config = dict(
    n_layer=9,
    activation='gelu',
    qk_norm=False,
    attn_scale=0.125,
    bias='all',
    init_std_qkv=0.034,
    init_std_down=0.00567,
    lr_head=0.00375,
    train_tokens=122600000,
)
MLP neurons of a small language model. Each row is named by its layer, matrix (up: input weights) and neuron, and shows model dimensions 0-223. Each number is 500 + 40 x the weight over its row's rms, rounded and kept within 0 to 999. Numbers have three digits each.
After each neuron's rows, "fires on" lists the tokens most often at its 100 highest values on Wikipedia text that the model never trained on.

L3.up239:478562488547545445521444556478523513528522507561516502482518555454519520511468529509517549543480428451532420494477483521459519473507481574580499556491436435561452476504433506521556485500487488472589561532473466516484493434513531421463497412408506543440463505519460504477470529532491489503473500510526484504524466566435509533491525502587509522568440539608440448561536457531506470549488514497501593496522533562491417485468492450490461556450504499554510533528543478501513490504458507491514537496566494504464460406532518529523517485500471594446562480463505534496490494519421526490467494443458485545471463547532507467494479475501550571500460518482529536462533521421469535499382
fires on: "'", " information", "s", " studies", "y", " and"

L3.up30:515425509486579500531517452503438512494492560551504513493512534472429506482518544509469558451463546546499540421525524476530490525499425559496487516487500511513421514510574570461522550464455485529518502510462529528554482553478609527420440479433429426559484517493433477527514483450518456465474428509602494521498470568518554504497469442459417478445474484469513504557510498479469560506471526478580564507477467497516545456521506539423555477477495453463508571553517522457521467486516477490517520509496453518426455562436498453521578472501526470538487525478525532485468408499512462495499487461499497551486467470498510624557582424523527479514483538536460492492488518501510520587504
fires on: "s", "ats", " res", "ons", " Goals"

L5.up409:520483578504458533434473490499534479487456570506528534504466465500555541543476523530532480453516546425458444484536465455506517497585460503525506491507508502547516418561535471520476500471516539482508465504513427468442543447515600532500489461506541471443492535422523508532516533552479466524502534464513544517479521401487407510458484465550447447504488480476565541473526483494494434573461416431493524524418459490495466500538480481557538517518546446452477477529510473476458469525522534464491557491535574517434486450475512579420489510473469501509434516500494421489535453562577464515561513501563452520471522436491575507632494490514519507510473558501476555573526525522487538471553
fires on: " p", "p", "av", "it", "ent"

L3.up45:490503464422505457566505484500487534532473524478507517457544479486537472531495530476545475503487495494518440492468486397486433449514508489543462517502415479513525475441527514463537484523556439477492474448564553463570517521540454473515482422497500526518467512408550514536562547475502479543536570507469506508537524559502564492580573473519506457479488455471482502497449399505508526575482500574499459453502513491374572523515558505520480491484500545484564513561485566491502496519454528509496513486447501594421442516437550474409520485441507485472467506429550449542518483471515517551493512558454474542589570489508447483494521437489523526511555531571490461468517555494560554525449
fires on: "ed", " most", "ied", " said", " uns", "end"

L5.up437:553470485533513510478488537458496569559508476524479460412519515498472417495500531480441482498479469551428444582532453503513558443532551565506411532530471526477506486504521480523457445488471502536532433420497549526463464539525506470540509480483503523538586482551434517548482453522517484545488499514494528510492496522484548531524482466474467457476463575478538528560464518480490468524539575478473487405552580493479479560496478459436514596470484493475568506531456486555485507447458447561557553513411537469539451490460537477450529486416434467472500472506570486476534566464500438468578444400537465459520480465480521513501508514491493506488468516448624481535460520522528518467512
fires on: " died", "re", "ian", " his", " her", " not"

L3.up195:481499481564475438489490496547515452489483532528476492451484570466489495526487498551471505486549408479414533480483506520613509484574438496383439528481514457464513463573527480495514514535547466390511506550502459467468495485502482471507466520464516527517489458563491587521527473489521518471494484568495565516560543455433544443513500509546448502505416433425446582498489481454495464407439478513414483544485497450480499467520523537462510516493585505531484472468499512487565463557504503548474577528523507504474520531559487547492584511499508487461533560493471485511540472484497471576539448453506512533570505447509530507530398492545511503491450494536445556478527591516523499450477
fires on: "A", "ar", "ed", "b", "ad", "u"

L5.up65:500495403574534542479447519485469500552485522503498518448492512455445550502469533528512527478532530525509439480431495542512530496458516531539586451454558600526522451521445560567531512579426510508577505530550482431511464421427556514552468498511433485485480495453479470493492466460537480491494496472444520514470544455524472542475484551487466493569489490513504508448493522474494513515590415530490502471493509468527470417489587489514502510619500463541541519569495440515468547510520532482507539527527539476529536457478496475441433486529468510495480514527554481522510429517502488516539540532521533532491473496512374426502467436587536441488480540424550536555431499457540517508465
fires on: " and", " as", " which", " It", " it"

L3.up94:384446464533488474527534518544465483511504488476493537456458482540495473511513530577476464460534432555495493485530500467432490517490442563511496505478578531503468495425493507433526429452519536519436473571492468508463574579536497526447525529427489501572539496527555523484533490491516535540528544475458512456523483506515582459508529568484488472533455508528467548523498538522495497502451491536583541532455469518482516497438478466495469462472444554542436512574500478461550523451558587475548527541557514480518459580462524520488459482539441526538475483579435495496441505419482541490506448486492473463494559561513492476560515464482532487495550564488489435534414508460517371474445
fires on: "y", "ib", "ty", "ly"

L5.up204:481572512470549502508480570600525553462512507506486471506406505554499458453520563467560511500445434468473499426473450424554480564557486527491517545483487555581500483476546446533560489534446550488495533480472478548542500396459520549527498516518551548485502485478578516482483470523437513480455510508476503510511434470548514555537563554517506520533472481534465459524512502525514536553405556456497517497420556503572458483470495493514465574463493489441477505472520555508518508565517585520442547372481505481476488401479443519453457490518478545527469426478535443561481495556522454543501494473498556468466453489480498563493518498505530544557503573466475476531492480522519542494481
fires on: "is", " As", " In", "ure", "ing", "ity"

L3.up8:452488542509495451500510501507576484478502505485503550476464502530462550504521507510537496449493491412516517449481487493561509502456485499474563506568473537518500476470464575571441458491459465477567566494559431521413458477466451529572480544456563555430510495491469583496501457598525452499510513479510463521566474442538494576472484540552443537549516518532487432490473462497504482491545518526497560559521477509482496492523449551441540535518491583412499523538513473444486505481509486479527495431526438442535492447523497512469496546530532496474596546516579423498582525472463428437469520418500475456450484536516496482533449555464552500574451478458511548474601528478480483507468
fires on: " to", "ly", "n", "0", "her"

L3.up368:497467444499558454521536520472513509523534519506503493493551490456527446502561620463483478605527479406499518526428534497489566496569506462465512459467438501502534435470532454468559481534482528439456447500473478490511539504480497567493578554495503457458485521457557523502462478483488479532462498482526573500539496545426474525417467509455529571496504482517562471535547500480470523557439459480488451539469546565482558480520444549502461535488446497497476510513479443493452404530462559477485500441526603525519461500572480536454457492517484469481513528491546512546525510490506488519520526457479471511493511495467491470503459449468539432437496541416580530414469579617484534558512
fires on: "′", " (", "ount", "ect", "cent"